{"n_layer": 16, "d_model": 384, "n_head": 6, "n_kv_head": 6, "head_dim": 64, "d_mlp": 1024, "vocab_size": 8192, "activation": "swiglu", "norm": "rmsnorm", "norm_place": "pre", "norm_eps": 1e-05, "positions": "rope", "rope_base": 10000.0, "rope_fraction": 1.0, "qk_norm": true, "attn_scale": 0.126, "bias": "none", "tie_embeddings": false, "parallel_block": false, "extras": ["capped logits"], "init": "uniform", "init_std_qkv": 0.0316, "init_std_o": 0.0392, "init_std_up": 0.0452, "init_std_down": 0.0452, "optimizer": "muon_hyperball", "lr": 0.00828, "beta1": 0.95, "weight_decay": 0.0, "lr_head": 0.00436, "grad_clip": 1.0, "warmup_steps": 92, "schedule": "wsd", "decay_fraction": 1.0, "decay_shape": "linear", "final_lr_fraction": 0.0, "batch_tokens": [32768, 65536, 98304], "seq_len": 512, "doc_mask": true, "train_tokens": 265900000, "steps": 4133, "dataset": "wikipedia_en"}
MLP neurons of a small language model. Each row is named by its layer, matrix (gate and up: input weights) and neuron, and shows model dimensions 48-111. Each number is 50 + 12 x the weight over its row's rms, rounded and kept within 0 to 99. A neuron's up and down rows have the sign that makes its largest values positive.
A block is one neuron, or neurons of one layer that tend to fire together. After each block is what it responds to, as a language model described it from the Wikipedia text at the highest values.

L7.gate205:52 42 31 52 63 68 35 53 52 48 52 58 20 64 48 51 60 65 51 53 62 47 48 65 28 59 37 30 44 45 60 53 50 41 48 33 47 57 44 34 60 74 28 37 57 65 45 76 61 52 35 35 51 31 52 58 55 42 52 55 56 55 50 75
L7.up205:45 56 50 38 44 22 59 38 34 53 61 63 61 72 52 48 19 39 65 51 73 51 59 53 35 62 48 50 37 23 55 49 42 50 47 63 42 60 60 38 37 63 58 49 29 57 54 40 71 49 47 40 53 50 34 55 49 25 53 37 51 33 72 51
L7.gate235:10 29 51 59 47 40 36 28 54 31 48 47 59 49 24 41 48 56 53 39 50 63 56 32 51 52 62 45 50 50 66 43 37 51 67 77 53 56 62 55 67 43 51 21 67 66 45 73 53 59 47 53 52 28 62 56 68 39 53 82 57 47 64 40
L7.up235:38 52 34 55 67 33 56 29 53 45 45 43 51 50 32 30 56 47 58 62 61 74 29 40 55 37 49 52 18 58 48 57 57 30 72 54 58 48 79 58 68 49 61 38 30 70 46 51 64 50 64 52 50 65 54 43 59 63 62 50 58 75 62 57
L7.gate268:45 45 42 60 35 36 50 58 59 47 54 67 43 52 47 64 53 28 41 70 65 31 50 55 40 70 72 45 35 27 38 50 35 46 62 60 27 61 53 52 62 38 61 38 42 44 40 39 38 51 40 55 55 63 47 65 33 36 54 42 55 57 54 46
L7.up268:46 43 56 48 70 38 47 70 33 56 47 69 63 50 49 43 55 54 50 36 62 52 44 31 44 60 52 20 48 41 33 35 57 36 34 64 76 51 42 45 37 43 42 46 45 47 57 44 64 47 34 47 55 43 34 38 52 63 28 39 54 49 57 29
L7.gate275:64 40 33 54 49 47 48 48 43 63 59 55 31 58 46 50 48 57 38 67 55 45 45 65 47 34 46 50 55 41 54 59 47 49 43 45 57 45 44 46 52 37 54 53 69 42 38 64 83 45 22 35 50 59 46 66 42 36 30 47 48 68 66 46
L7.up275:57 73 68 49 52 52 57 45 20 41 67 54 58 52 61 34 30 61 48 66 32 59 32 46 67 55 75 47 71 45 48 58 54 61 48 56 54 32 72 24 58 31 47 38 41 59 41 42 70 31 32 40 74 38 50 63 41 53 40 41 50 58 38 35
L7.gate592:50 56 21 52 55 29 42 43 44 44 70 66 54 58 53 47 36 44 53 44 73 60 69 51 49 49 37 51 21 37 50 64 50 66 65 64 38 50 65 30 33 56 59 46 58 47 51 61 35 65 63 40 71 36 42 37 61 45 50 44 22 52 29 65
L7.up592:49 54 48 60 55 39 58 63 43 46 50 60 44 50 64 45 33 63 44 51 62 57 79 63 71 54 38 45 31 29 40 60 53 39 53 51 64 44 53 54 52 40 46 51 65 62 47 67 34 61 29 49 48 70 54 60 45 38 71 31 31 25 34 63
L7.gate631:49 75 41 44 39 54 41 51 52 62 64 41 37 37 48 53 46 51 41 44 62 57 64 60 60 54 55 41 42 37 46 34 35 33 74 51 38 35 55 53 41 53 60 43 45 65 27 62 54 49 32 63 46 32 54 57 30 53 71 79 54 59 47 38
L7.up631:54 62 21 37 49 56 56 41 48 54 51 64 55 57 55 43 42 41 40 60 32 64 52 46 48 71 49 40 36 33 51 39 51 50 42 53 68 55 39 43 47 54 72 53 59 58 57 26 65 53 40 53 60 42 61 41 42 36 45 59 48 37 31 61
L7.gate640:35 59 45 46 42 62 34 57 42 29 57 72 46 67 50 51 44 48 45 63 65 62 67 42 39 46 43 47 47 51 62 51 50 42 41 66 55 46 42 55 41 33 65 40 52 33 46 67 67 63 40 44 39 52 42 42 34 60 44 58 43 72 54 52
L7.up640:56 59 48 66 51 49 43 21 44 19 56 79 54 51 49 39 42 50 49 60 49 58 56 51 47 50 39 51 57 55 54 29 42 24 47 45 66 67 26 49 51 44 54 36 41 40 53 44 69 50 40 60 58 42 55 58 38 79 34 63 51 57 48 35
L7.gate862:36 48 34 51 46 47 58 63 39 50 39 53 31 51 70 48 45 45 32 45 24 26 47 41 58 57 55 39 21 66 56 65 50 30 51 44 53 63 56 34 47 41 78 51 72 62 33 61 35 49 60 42 44 51 58 53 59 44 35 49 53 27 50 43
L7.up862:44 46 52 48 36 62 37 61 50 54 47 74 38 52 56 26 52 38 55 40 56 48 65 36 74 45 50 42 54 48 46 25 41 24 39 49 31 39 68 52 66 51 58 66 20 40 27 45 50 49 53 47 46 46 56 57 60 44 53 40 36 57 29 54
Clause-opening prepositions. Prepositions such as in, as, to, and on that begin a new phrase right after a verb, comma or noun, e.g. explained in, ", as well as", "According to".

L7.gate12:53 44 64 46 48 78 37 47 52 56 41 48 25 60 24 59 33 45 55 62 46 55 37 50 50 66 38 49 63 42 58 30 52 37 61 46 47 52 84 22 74 51 52 54 53 33 56 60 46 41 53 52 63 48 43 52 45 75 51 51 46 45 62 58
L7.up12:62 43 19 70 51 44 41 31 49 39 38 64 50 47 51 61 66 34 41 51 57 23 46 57 42 52 52 43 40 54 50 28 51 35 15 33 46 49 36 63 58 44 58 64 45 39 67 48 52 55 46 48 55 31 51 46 57 48 14 50 36 33 52 42
L7.gate64:78 59 43 67 48 51 38 26 59 62 58 46 58 62 40 33 52 50 47 53 44 49 52 48 43 61 67 56 63 58 52 41 63 56 61 46 24 69 52 49 72 37 62 43 60 39 36 68 65 63 32 54 44 39 63 39 48 36 46 55 37 39 50 60
L7.up64:44 56 56 48 46 57 49 62 59 46 42 59 61 58 57 61 54 31 47 32 54 58 32 57 45 29 31 45 65 60 46 55 53 68 54 43 45 72 31 40 83 62 45 30 64 45 64 54 60 69 71 48 54 61 46 48 38 57 49 32 42 50 51 44
L7.gate502:46 35 57 56 57 56 39 62 42 20 35 54 40 44 38 18 62 63 49 43 50 36 51 47 62 64 31 43 43 48 43 49 45 49 53 48 52 53 38 51 46 35 54 44 59 52 56 42 44 62 45 43 42 45 51 58 81 58 34 36 46 61 51 64
L7.up502:46 48 43 61 44 53 66 60 43 38 40 63 63 59 69 41 58 43 61 57 56 60 51 63 37 64 65 60 49 54 51 52 68 52 71 55 41 51 40 40 65 49 55 59 55 53 45 47 53 55 44 38 35 31 69 51 55 40 37 34 59 39 62 40
L7.gate560:48 46 63 50 62 59 52 48 45 53 55 64 42 67 45 47 44 24 54 54 59 55 40 42 53 46 42 61 34 50 33 64 48 48 64 49 60 48 61 45 58 55 31 49 32 28 38 61 40 25 48 39 55 28 67 54 67 56 47 60 48 35 28 54
L7.up560:71 41 52 57 40 62 65 50 73 52 64 45 56 59 44 34 42 56 49 38 53 40 48 50 69 63 11 55 50 53 66 70 60 57 43 52 47 54 63 55 54 65 57 45 47 43 60 46 43 50 39 55 41 65 80 46 31 32 58 45 57 49 61 87
L7.gate643:61 41 47 44 46 59 44 39 46 45 61 55 34 49 69 52 63 37 45 42 43 43 35 58 41 53 50 53 57 60 43 59 68 42 53 49 27 51 67 26 25 64 36 23 72 35 38 41 36 39 59 26 59 50 69 54 55 61 41 46 51 48 49 40
L7.up643:61 52 42 49 45 37 77 46 28 36 61 49 43 79 42 71 50 41 34 43 52 61 42 35 43 57 54 55 62 59 38 62 61 22 33 48 51 57 41 45 60 36 57 34 51 56 49 68 45 52 43 26 40 46 56 62 61 35 48 48 56 44 53 58
L7.gate807:63 47 33 31 37 30 36 41 57 39 50 54 32 81 54 41 43 66 61 68 61 36 59 42 44 84 61 64 47 46 49 36 60 26 41 60 52 45 59 50 54 57 44 46 35 63 46 60 37 57 43 59 48 46 49 68 69 42 39 68 58 72 37 44
L7.up807:62 39 55 44 42 29 47 70 40 37 50 39 59 42 70 68 35 65 47 55 57 28 29 47 49 77 60 49 43 40 51 49 52 53 41 75 53 41 66 64 47 42 35 74 37 27 58 52 49 32 64 38 61 32 48 68 48 45 52 57 52 39 35 59
L7.gate811:66 58 32 51 39 61 36 37 34 58 49 35 36 62 58 44 59 37 56 68 43 31 37 60 41 51 60 43 45 67 53 47 36 32 48 36 34 37 70 70 43 52 46 37 40 55 54 54 42 56 64 54 56 47 28 56 32 53 48 65 30 57 45 44
L7.up811:33 55 56 46 58 45 38 52 49 48 57 46 40 73 53 32 64 41 33 61 41 43 47 46 45 53 47 55 58 53 45 37 65 34 49 60 71 53 53 46 52 74 16 73 45 41 37 56 43 34 45 57 64 33 34 46 52 42 71 62 29 60 67 35
L7.gate863:51 51 40 57 34 59 55 54 56 35 54 53 32 35 67 55 59 35 41 61 37 43 50 57 77 45 70 45 47 42 54 60 43 57 61 38 72 63 76 67 39 55 45 74 63 07 75 65 42 42 48 67 74 52 48 60 52 51 42 42 50 56 59 55
L7.up863:57 50 68 47 66 37 61 73 54 68 47 39 69 43 39 25 48 55 47 53 37 62 33 43 51 69 36 34 49 29 59 45 69 51 77 45 43 62 37 63 52 65 40 38 46 57 49 65 57 32 38 78 42 67 41 43 53 60 54 30 67 68 42 35
Clause-opening back-reference subjects. Pronouns and relatives that open a new clause and refer back to the preceding noun, mostly sentence-initial It, plus which, that, and, he; verbs like was/is often follow.

L7.gate223:40 43 64 60 39 46 53 31 35 34 45 52 52 56 69 56 46 40 68 43 70 45 45 46 41 33 56 65 52 59 35 64 57 48 41 37 68 54 34 37 37 46 36 46 58 50 67 45 99 32 43 65 43 31 53 32 35 61 40 52 52 35 32 41
L7.up223:44 42 54 49 55 62 38 71 43 57 64 27 46 53 63 57 58 53 46 32 66 44 52 51 46 39 46 60 37 71 38 63 60 52 60 41 66 51 43 73 25 49 62 39 48 41 67 39 64 51 31 55 51 50 57 34 24 65 30 57 64 40 49 50
L7.gate360:65 67 39 66 44 58 49 37 61 35 38 45 57 60 49 48 62 55 45 59 33 22 56 20 58 60 59 55 56 38 68 50 45 37 36 72 49 44 65 67 53 52 46 66 42 53 42 41 58 57 71 51 44 60 48 37 37 42 70 61 51 50 42 49
L7.up360:50 52 44 60 43 46 36 53 58 70 34 36 48 49 29 29 35 46 67 41 50 36 58 42 45 61 64 57 54 47 45 49 55 68 48 55 51 54 55 50 60 50 49 48 32 54 46 64 44 44 49 41 41 62 42 54 28 52 44 64 31 53 45 45
L7.gate578:55 43 43 49 51 47 53 34 69 42 46 48 58 63 56 49 49 75 40 40 52 11 35 49 53 31 51 50 34 57 52 55 43 56 41 52 47 53 58 57 39 42 44 49 44 45 58 52 48 56 62 61 55 47 55 45 41 37 49 45 61 55 51 75
L7.up578:43 48 52 62 62 44 71 40 50 41 45 44 47 49 52 48 71 42 47 40 39 44 43 49 50 30 59 78 32 54 53 60 61 54 73 44 65 43 28 56 38 46 41 62 68 32 58 60 78 46 45 48 42 52 50 35 75 61 49 46 37 51 46 32
L7.gate594:53 74 55 52 29 53 53 36 40 51 31 55 49 56 34 64 65 34 54 51 59 58 55 42 62 32 47 69 71 65 46 59 45 67 50 65 49 56 43 57 84 34 42 68 56 50 48 54 37 58 57 44 31 44 37 40 72 45 43 83 57 58 43 71
L7.up594:46 50 32 44 57 59 54 57 58 44 47 40 35 62 48 59 42 36 64 68 38 56 32 42 59 68 63 58 55 45 39 66 50 41 52 56 41 67 53 68 55 43 55 54 50 31 19 53 33 50 29 63 58 53 42 49 86 31 51 51 51 54 52 36
L7.gate596:77 54 81 54 22 54 54 53 50 63 60 41 51 63 56 55 60 58 46 50 37 44 36 47 44 48 54 39 47 55 29 40 40 51 35 53 39 64 45 36 42 57 76 61 63 23 38 55 42 37 51 34 40 49 51 28 39 63 52 38 60 54 46 67
L7.up596:58 46 37 45 39 29 56 35 64 30 49 24 44 53 39 53 50 35 38 41 52 42 77 28 67 33 58 64 45 50 50 46 44 77 72 42 61 53 47 29 48 30 51 39 70 50 61 41 39 52 40 68 43 20 32 31 59 33 65 46 41 60 49 60
L7.gate633:52 47 61 51 58 38 47 35 29 59 42 46 51 60 45 75 54 42 72 77 53 57 51 65 60 48 53 36 69 42 62 46 53 47 38 43 56 51 55 36 58 40 49 53 38 40 51 64 62 50 50 53 43 49 51 42 51 44 53 55 58 53 34 47
L7.up633:71 44 43 48 65 61 64 32 47 50 33 60 40 67 42 39 48 67 41 59 56 53 64 52 49 54 46 38 39 51 32 47 58 41 65 41 61 67 46 58 47 47 43 31 61 41 57 63 48 33 49 50 32 52 59 44 52 63 69 42 63 65 57 43
L7.gate675:62 37 28 59 47 28 31 53 40 55 63 50 32 58 54 47 65 52 47 41 48 55 66 46 41 56 57 44 53 74 42 47 51 51 63 49 76 54 47 62 27 17 42 55 49 38 58 63 52 57 56 61 49 27 26 46 48 31 59 75 65 78 36 47
L7.up675:67 37 61 70 48 52 72 54 35 50 48 52 38 43 45 57 39 49 53 49 61 34 73 55 62 42 40 49 23 40 57 42 52 35 41 32 43 57 42 52 70 25 48 52 55 45 54 62 61 47 49 47 52 27 44 54 32 43 59 45 37 59 41 44
L7.gate980:47 42 39 45 48 42 49 46 54 75 61 47 60 59 62 47 61 70 73 53 51 41 70 26 40 39 57 42 47 43 51 52 59 46 27 65 56 42 69 44 43 36 47 44 58 71 53 62 53 43 39 58 51 43 37 30 33 54 45 39 40 54 74 76
L7.up980:38 42 59 58 38 45 49 46 56 24 82 68 56 67 31 51 59 53 41 45 54 47 58 26 70 59 54 48 42 46 54 65 48 17 40 37 59 39 68 50 40 59 38 41 49 48 53 65 66 36 69 59 62 51 56 59 49 34 62 67 41 57 26 44
Superlative-setup determiners. Possessive 's after world/country/place names and "the" after was/became that set up a superlative or ordinal, e.g. world's largest, the sixth.

L3.gate190:53 53 41 71 59 72 65 47 58 54 49 40 51 48 24 26 59 52 52 54 55 47 58 30 39 31 47 48 51 40 31 53 76 39 39 57 58 74 29 58 54 51 29 45 36 68 57 55 64 32 75 56 48 43 55 44 43 47 49 37 27 50 39 31
L3.up190:47 59 30 51 45 70 64 51 49 61 50 50 51 45 59 53 71 36 48 50 40 49 28 42 51 47 45 63 51 47 59 62 35 70 68 63 41 68 71 50 51 50 45 57 52 75 62 50 61 60 63 50 51 36 43 65 50 45 50 49 39 54 70 55
Clause-opening connectives. Relative pronouns and subordinators opening a clause after a completed noun phrase, such as that, who, which, when, because, before.

L9.gate18:46 38 35 61 54 56 76 50 40 58 44 50 42 70 28 39 45 72 55 39 44 53 44 46 50 46 58 49 52 46 68 56 53 45 48 66 64 52 52 65 46 45 34 42 55 39 40 62 64 53 38 22 51 52 56 53 27 34 40 40 65 64 30 51
L9.up18:44 55 33 50 24 59 53 54 50 49 61 47 47 91 48 57 45 63 53 43 33 61 58 50 62 59 56 63 56 48 45 51 61 42 48 66 63 55 50 57 53 60 24 43 54 56 42 77 68 32 49 47 50 31 31 31 53 46 49 46 53 51 37 51
L9.gate64:61 41 41 91 38 79 52 20 54 41 62 43 55 86 44 71 69 43 60 54 40 63 48 51 37 44 39 56 58 36 46 52 44 36 44 47 55 47 48 17 59 53 58 57 41 67 28 55 77 82 56 28 39 49 57 32 50 52 53 67 80 42 57 43
L9.up64:72 46 33 59 40 57 75 25 53 23 43 50 61 54 55 42 56 62 38 71 42 73 43 41 37 39 17 42 57 36 37 53 47 44 53 62 32 67 54 39 65 51 52 48 55 66 49 52 42 65 46 46 53 41 63 65 48 57 61 51 69 58 41 69
L9.gate233:44 55 39 47 51 59 62 58 79 56 45 38 37 45 32 48 51 50 51 49 20 56 55 60 53 44 29 55 41 61 64 60 70 19 49 60 61 54 40 51 55 28 35 36 49 62 49 59 45 53 52 30 35 32 73 56 54 43 58 58 43 52 48 47
L9.up233:49 48 41 56 40 52 40 13 47 55 53 43 60 45 42 58 44 70 50 46 65 43 53 44 61 37 78 58 41 39 46 70 41 34 54 44 55 47 42 63 69 47 49 63 53 53 47 41 63 61 47 51 48 42 49 62 45 47 48 43 60 49 51 39
L9.gate403:43 38 27 53 37 39 40 37 67 53 56 52 50 64 43 40 67 67 48 63 37 45 48 47 66 46 55 42 77 63 38 63 49 44 51 42 54 24 45 70 49 68 60 26 62 51 63 40 66 63 30 51 44 56 57 48 51 54 37 69 60 79 37 47
L9.up403:45 53 46 55 51 72 54 61 64 09 43 69 61 84 38 55 54 43 52 36 49 59 55 44 49 53 47 49 44 49 66 41 53 26 50 73 51 64 49 20 55 64 38 48 55 51 57 49 60 68 58 52 47 43 59 45 54 51 68 68 45 33 67 43
L9.gate797:52 21 34 63 16 49 63 36 44 33 44 43 42 57 35 40 46 54 21 43 59 48 44 31 71 57 44 54 70 45 56 43 42 44 39 43 46 59 53 56 61 44 47 32 29 40 49 58 56 57 53 35 83 45 44 48 47 34 29 46 39 50 44 78
L9.up797:37 43 47 39 50 40 49 25 44 46 45 58 34 73 36 52 54 43 29 33 51 44 57 58 38 52 36 65 48 69 59 45 53 54 46 45 64 56 60 71 64 39 41 50 61 51 48 45 30 48 30 47 31 49 58 43 43 70 64 40 54 57 41 59
L9.gate893:42 48 62 58 49 63 54 39 54 67 50 51 39 34 69 62 39 41 52 56 43 39 42 48 41 53 60 45 50 29 44 42 58 55 53 51 51 44 28 64 44 32 41 36 33 52 47 54 65 54 58 56 40 15 49 48 34 61 56 52 74 38 37 32
L9.up893:41 53 49 58 55 48 35 37 51 64 49 45 53 35 57 65 57 45 47 57 66 42 35 43 45 26 52 48 43 60 44 48 54 52 65 47 37 40 34 63 59 42 38 49 55 30 62 46 39 16 41 51 59 44 64 49 54 53 35 61 23 47 57 64
L9.gate983:40 42 51 45 33 67 57 42 33 37 46 57 57 32 58 31 59 47 53 29 79 57 47 53 63 34 51 68 63 69 56 45 64 47 30 52 45 61 44 48 63 46 32 47 54 42 59 40 53 76 52 26 36 37 40 45 64 47 54 74 62 51 45 54
L9.up983:70 40 57 46 22 66 54 57 43 46 52 44 45 50 35 61 57 40 32 42 58 45 28 46 32 53 58 53 59 54 45 53 63 50 43 43 61 38 37 47 22 35 58 29 38 46 47 30 58 48 80 32 33 44 41 47 42 44 50 42 57 55 48 54
L9.gate1018:67 38 50 38 50 61 56 35 69 44 50 33 26 31 65 53 49 64 55 47 60 60 50 38 63 51 53 48 41 49 41 42 44 24 36 29 63 26 43 53 59 58 54 63 48 48 54 56 24 45 49 56 57 44 50 49 50 39 42 48 48 60 43 42
L9.up1018:68 42 53 29 57 44 40 47 50 31 70 67 38 57 10 56 54 45 41 34 42 34 46 58 59 71 68 59 39 58 40 55 65 42 45 55 46 38 61 61 34 62 36 18 48 39 56 60 49 32 49 48 38 43 69 47 68 43 53 58 34 38 55 44
Predicative "the" before superlatives. The determiner "the" (also possessive 's) opening a complement after is, was, as, became, often before superlatives or ordinals, e.g. "is the most", "one of the best", "the first".

L9.gate17:53 47 28 53 35 47 21 58 71 60 38 50 57 61 59 50 64 59 44 58 34 65 29 53 69 58 55 39 50 25 40 58 47 57 71 52 35 14 60 51 57 72 52 54 64 53 50 67 52 57 46 33 55 38 36 54 42 22 65 69 56 46 26 57
L9.up17:37 36 46 41 27 60 69 57 48 42 38 52 60 55 35 53 53 52 49 21 43 55 45 20 54 62 38 50 48 63 59 46 44 57 41 75 53 59 78 38 41 62 59 47 61 48 56 49 59 43 56 43 55 58 59 45 42 36 64 44 50 66 48 60
L9.gate53:51 62 55 70 45 37 44 46 55 42 56 60 71 44 66 52 69 46 46 60 37 41 54 48 46 63 81 67 58 36 32 58 61 68 55 39 30 30 36 38 29 51 27 65 58 46 44 71 33 69 39 49 41 54 48 41 56 38 35 43 59 50 39 55
L9.up53:30 60 51 29 58 65 39 54 55 46 52 48 40 38 39 40 43 53 60 62 60 43 63 68 61 65 59 38 30 57 43 55 53 35 53 43 44 45 41 35 17 60 38 58 51 64 55 56 48 54 76 51 56 57 51 50 47 27 51 70 52 40 32 46
L9.gate149:54 73 42 48 36 48 50 48 61 64 59 37 52 38 41 35 47 54 15 68 38 63 41 31 27 70 44 41 41 52 48 39 53 62 71 62 38 48 48 40 46 68 34 40 40 60 40 48 73 59 60 27 53 52 66 48 41 43 35 41 48 50 51 34
L9.up149:35 53 55 40 61 31 35 46 34 46 67 49 44 50 52 53 37 44 40 65 57 56 56 63 66 46 56 56 62 39 45 53 56 71 51 66 57 44 32 39 49 34 56 27 52 44 58 59 52 66 40 44 41 39 56 60 41 45 46 51 55 35 36 39
L9.gate152:42 71 67 50 51 33 48 15 52 34 40 35 32 53 54 50 34 72 25 55 71 65 61 37 75 45 40 44 51 27 28 45 36 56 72 38 57 65 62 50 49 53 45 30 55 39 41 51 56 42 42 46 49 54 51 51 76 50 59 59 43 54 56 65
L9.up152:47 76 52 48 55 37 47 62 42 62 30 62 57 58 53 54 35 56 48 62 63 39 46 39 48 48 55 23 65 34 39 51 52 60 54 55 45 46 43 40 35 43 47 52 46 52 66 40 54 41 49 56 35 39 47 63 73 55 69 58 68 37 32 42
L9.gate267:54 42 40 51 26 52 38 47 47 46 34 61 50 61 66 53 29 35 64 46 39 31 30 44 49 66 49 39 54 56 50 33 66 47 42 66 32 49 64 45 58 61 73 52 57 50 27 71 65 77 57 59 43 58 72 69 44 37 60 49 21 42 50 60
L9.up267:49 45 51 36 29 51 58 67 60 40 50 49 63 54 39 44 40 34 43 63 47 49 50 42 33 67 57 22 58 55 42 52 66 40 56 44 59 69 45 52 40 56 43 50 66 46 63 71 36 47 50 40 58 32 51 61 58 44 42 54 60 61 56 83
L9.gate274:34 62 45 59 30 61 65 37 45 56 42 41 27 55 40 59 39 54 42 62 56 44 59 50 39 53 56 62 49 33 44 55 54 73 53 62 44 45 66 35 61 60 75 60 36 54 72 43 50 65 34 52 58 40 56 52 47 32 45 44 38 31 66 42
L9.up274:46 37 60 40 46 39 46 56 55 60 57 71 48 37 49 56 62 35 54 30 50 34 62 45 43 51 53 41 50 47 52 51 51 52 68 40 48 52 46 48 42 61 37 63 49 54 33 54 46 31 55 39 33 28 40 27 41 39 53 43 55 64 24 49
L9.gate740:50 40 35 68 43 37 66 40 52 44 57 28 56 43 52 51 58 58 74 54 47 53 60 22 70 65 54 53 36 47 44 50 60 61 45 40 52 64 56 57 59 28 53 70 29 52 50 51 41 58 55 43 40 49 47 60 41 44 64 28 50 72 58 80
L9.up740:42 40 35 61 58 57 64 49 59 34 68 36 25 56 68 59 52 60 50 38 63 71 62 43 39 54 52 44 47 66 65 34 38 34 69 47 44 54 70 46 46 65 38 73 30 61 58 62 65 42 65 77 51 59 42 48 53 43 70 32 62 48 63 53
L9.gate747:37 51 43 60 46 50 38 46 69 28 53 65 61 62 68 56 37 47 47 65 68 55 49 54 52 51 53 42 35 46 28 42 84 39 40 40 44 40 52 54 60 58 49 49 69 69 64 55 53 54 63 48 65 59 71 44 52 33 46 58 31 65 58 78
L9.up747:67 32 50 52 62 40 67 63 56 26 38 70 28 18 42 63 68 52 38 44 73 43 55 55 39 51 37 67 41 51 45 61 74 51 58 30 32 43 61 57 45 51 57 37 51 54 67 43 63 63 67 66 33 52 54 48 61 45 42 72 51 39 61 65
Event-locating prepositions. Mostly "in" (also on, of, from) right after an event verb or name in biographical and historical prose, introducing where or when: played in the UEFA, approved in December 2016.

L3.gate735:55 40 36 40 39 31 54 19 60 49 67 42 40 50 58 53 63 55 75 41 48 38 45 57 50 59 52 54 83 54 48 34 67 49 42 70 80 65 50 71 65 60 51 53 38 64 38 64 49 48 40 80 42 44 61 41 56 48 33 37 49 68 59 55
L3.up735:54 55 43 65 52 66 59 60 40 40 56 53 51 71 38 54 41 49 55 57 55 49 53 46 57 38 43 54 52 45 44 52 43 36 40 40 50 47 43 43 38 32 61 33 73 72 57 67 50 63 42 58 54 48 57 68 46 28 34 65 43 48 42 59
Article "the" after prepositions. Mostly " the" after prepositions or "as" (of the, as the, at the), plus table cell pipes and mid-word name pieces (Mil-ton, Bre-ton).

L3.gate244:14 31 21 52 44 52 61 38 49 37 26 77 56 53 54 55 61 37 43 59 58 45 59 47 34 41 53 56 51 58 59 64 61 40 61 41 46 43 69 73 52 26 58 50 53 58 62 53 59 63 37 29 48 51 34 55 35 43 60 42 60 33 44 48
L3.up244:14 44 40 55 47 46 37 46 61 32 45 60 58 54 51 63 44 52 49 48 44 45 65 66 26 45 54 52 55 65 43 55 54 38 35 57 63 37 48 59 45 39 49 47 26 57 55 44 57 66 30 14 44 45 33 68 54 45 60 42 68 33 30 33
Word or prefix "in". The token in, as a preposition before years or phrases (in 1973, in some cases) and as a word-start (input, insist, inequalities).

L9.gate73:53 64 45 58 41 72 49 48 68 60 55 53 62 48 52 43 22 50 40 64 31 54 36 30 50 56 15 44 56 57 31 40 43 50 66 40 50 69 67 43 49 53 40 70 72 45 47 51 63 39 63 32 31 51 51 60 35 42 49 50 51 56 69 57
L9.up73:26 45 61 54 75 32 43 45 79 46 39 47 50 53 47 41 49 43 55 56 66 48 34 53 31 48 42 40 45 44 59 38 62 63 49 50 32 63 76 56 46 54 44 72 54 50 62 64 54 45 57 22 46 53 54 41 51 52 25 39 58 39 66 62
L9.gate129:33 53 40 40 50 41 56 37 38 53 51 77 61 51 67 54 66 38 51 39 42 74 66 46 48 47 37 51 57 47 60 60 78 42 75 57 46 44 41 60 49 50 59 70 43 50 31 63 61 27 37 58 55 49 56 55 45 37 59 47 67 63 41 38
L9.up129:54 41 57 41 63 47 38 43 33 46 88 50 46 65 43 72 58 36 36 43 67 22 64 57 62 53 44 39 36 58 32 78 40 65 59 45 51 48 57 58 40 57 41 65 28 53 22 51 68 54 57 60 50 33 56 38 43 46 45 54 60 46 34 38
L9.gate257:55 50 68 56 61 38 45 36 65 71 44 46 40 64 73 42 55 37 51 59 41 35 60 48 45 49 60 39 44 68 54 33 56 40 40 33 53 44 67 49 48 45 52 52 44 26 64 52 56 34 56 50 45 44 63 55 62 51 41 51 46 38 52 46
L9.up257:40 60 39 56 47 40 65 81 58 38 44 53 51 70 51 30 44 64 67 51 42 50 34 39 64 44 73 62 60 58 41 49 51 36 50 27 54 65 54 27 52 49 19 49 75 59 48 55 60 52 59 50 60 52 59 51 44 44 40 59 44 36 58 52
L9.gate358:62 46 51 47 80 44 37 46 48 46 36 41 43 46 44 45 63 52 34 46 50 35 58 47 61 45 37 50 44 72 58 72 44 58 63 62 53 55 47 47 54 64 55 47 59 40 40 65 41 59 65 44 58 46 60 44 49 79 41 63 58 48 81 53
L9.up358:34 35 64 45 33 49 64 49 56 60 47 39 59 49 67 33 43 39 33 57 35 48 51 49 51 44 38 45 54 40 62 56 31 51 59 49 46 27 56 55 58 52 52 62 56 46 49 42 29 37 55 51 77 60 43 55 61 60 54 36 61 37 66 59
L9.gate362:24 52 70 50 50 46 60 54 35 60 63 54 63 65 54 62 56 36 36 57 46 78 57 54 36 34 17 36 48 31 57 56 46 60 48 52 38 38 40 48 34 66 37 50 69 57 42 47 43 51 36 54 41 61 38 47 67 26 60 51 57 70 52 60
L9.up362:41 68 63 56 34 56 45 57 56 54 50 53 62 52 38 61 50 46 55 25 65 57 48 60 59 33 42 47 45 35 41 48 27 51 47 31 51 44 32 46 64 53 63 60 44 36 45 64 72 43 37 53 60 54 55 50 33 47 34 52 34 32 59 69
L9.gate626:47 40 41 43 22 52 58 37 49 41 28 50 47 15 45 41 55 63 60 28 40 34 48 07 62 67 60 21 38 56 50 53 37 48 49 54 64 50 72 35 59 66 36 41 54 67 59 54 62 50 56 38 47 55 28 76 54 36 92 50 43 58 41 50
L9.up626:39 40 39 54 62 33 77 38 72 54 28 47 37 39 53 58 25 46 45 34 49 66 67 57 57 46 49 49 36 58 24 55 50 32 36 79 47 28 69 16 59 61 67 53 68 34 65 39 31 73 53 46 31 34 53 61 30 41 28 64 42 42 49 56
L9.gate886:47 40 43 40 34 44 71 57 43 53 60 41 59 51 82 60 55 62 50 60 43 59 49 55 36 63 49 34 43 57 51 39 46 40 66 40 48 62 68 44 39 50 37 69 53 42 37 32 63 79 68 47 51 61 72 56 46 42 35 52 36 45 48 63
L9.up886:22 39 49 55 57 48 33 66 49 45 47 59 46 71 46 32 56 25 68 62 34 60 48 68 60 44 50 74 47 29 24 33 71 50 49 68 47 57 53 40 51 67 44 46 59 45 57 43 34 46 46 39 48 59 73 67 58 55 57 40 39 47 48 47
L9.gate934:41 30 53 49 57 63 54 74 65 78 45 40 70 44 45 46 44 75 59 68 40 63 40 71 29 69 59 35 54 49 50 24 62 40 54 65 44 68 71 64 70 59 29 76 61 55 70 49 66 58 63 53 82 36 49 63 60 54 39 65 68 51 55 65
L9.up934:59 23 49 59 57 40 47 43 42 66 63 46 50 53 53 50 62 51 51 52 69 46 47 44 31 70 56 52 43 57 51 56 67 65 69 50 39 61 54 61 52 45 45 37 52 49 23 47 34 53 28 50 44 38 55 47 60 68 66 52 36 43 31 50
Year digits and relative pronouns. Middle digits of years and dates (the 9 in 1989, the 8 in 1852, the 7 in July 27), and relative pronouns who, that or which right after a describing noun phrase.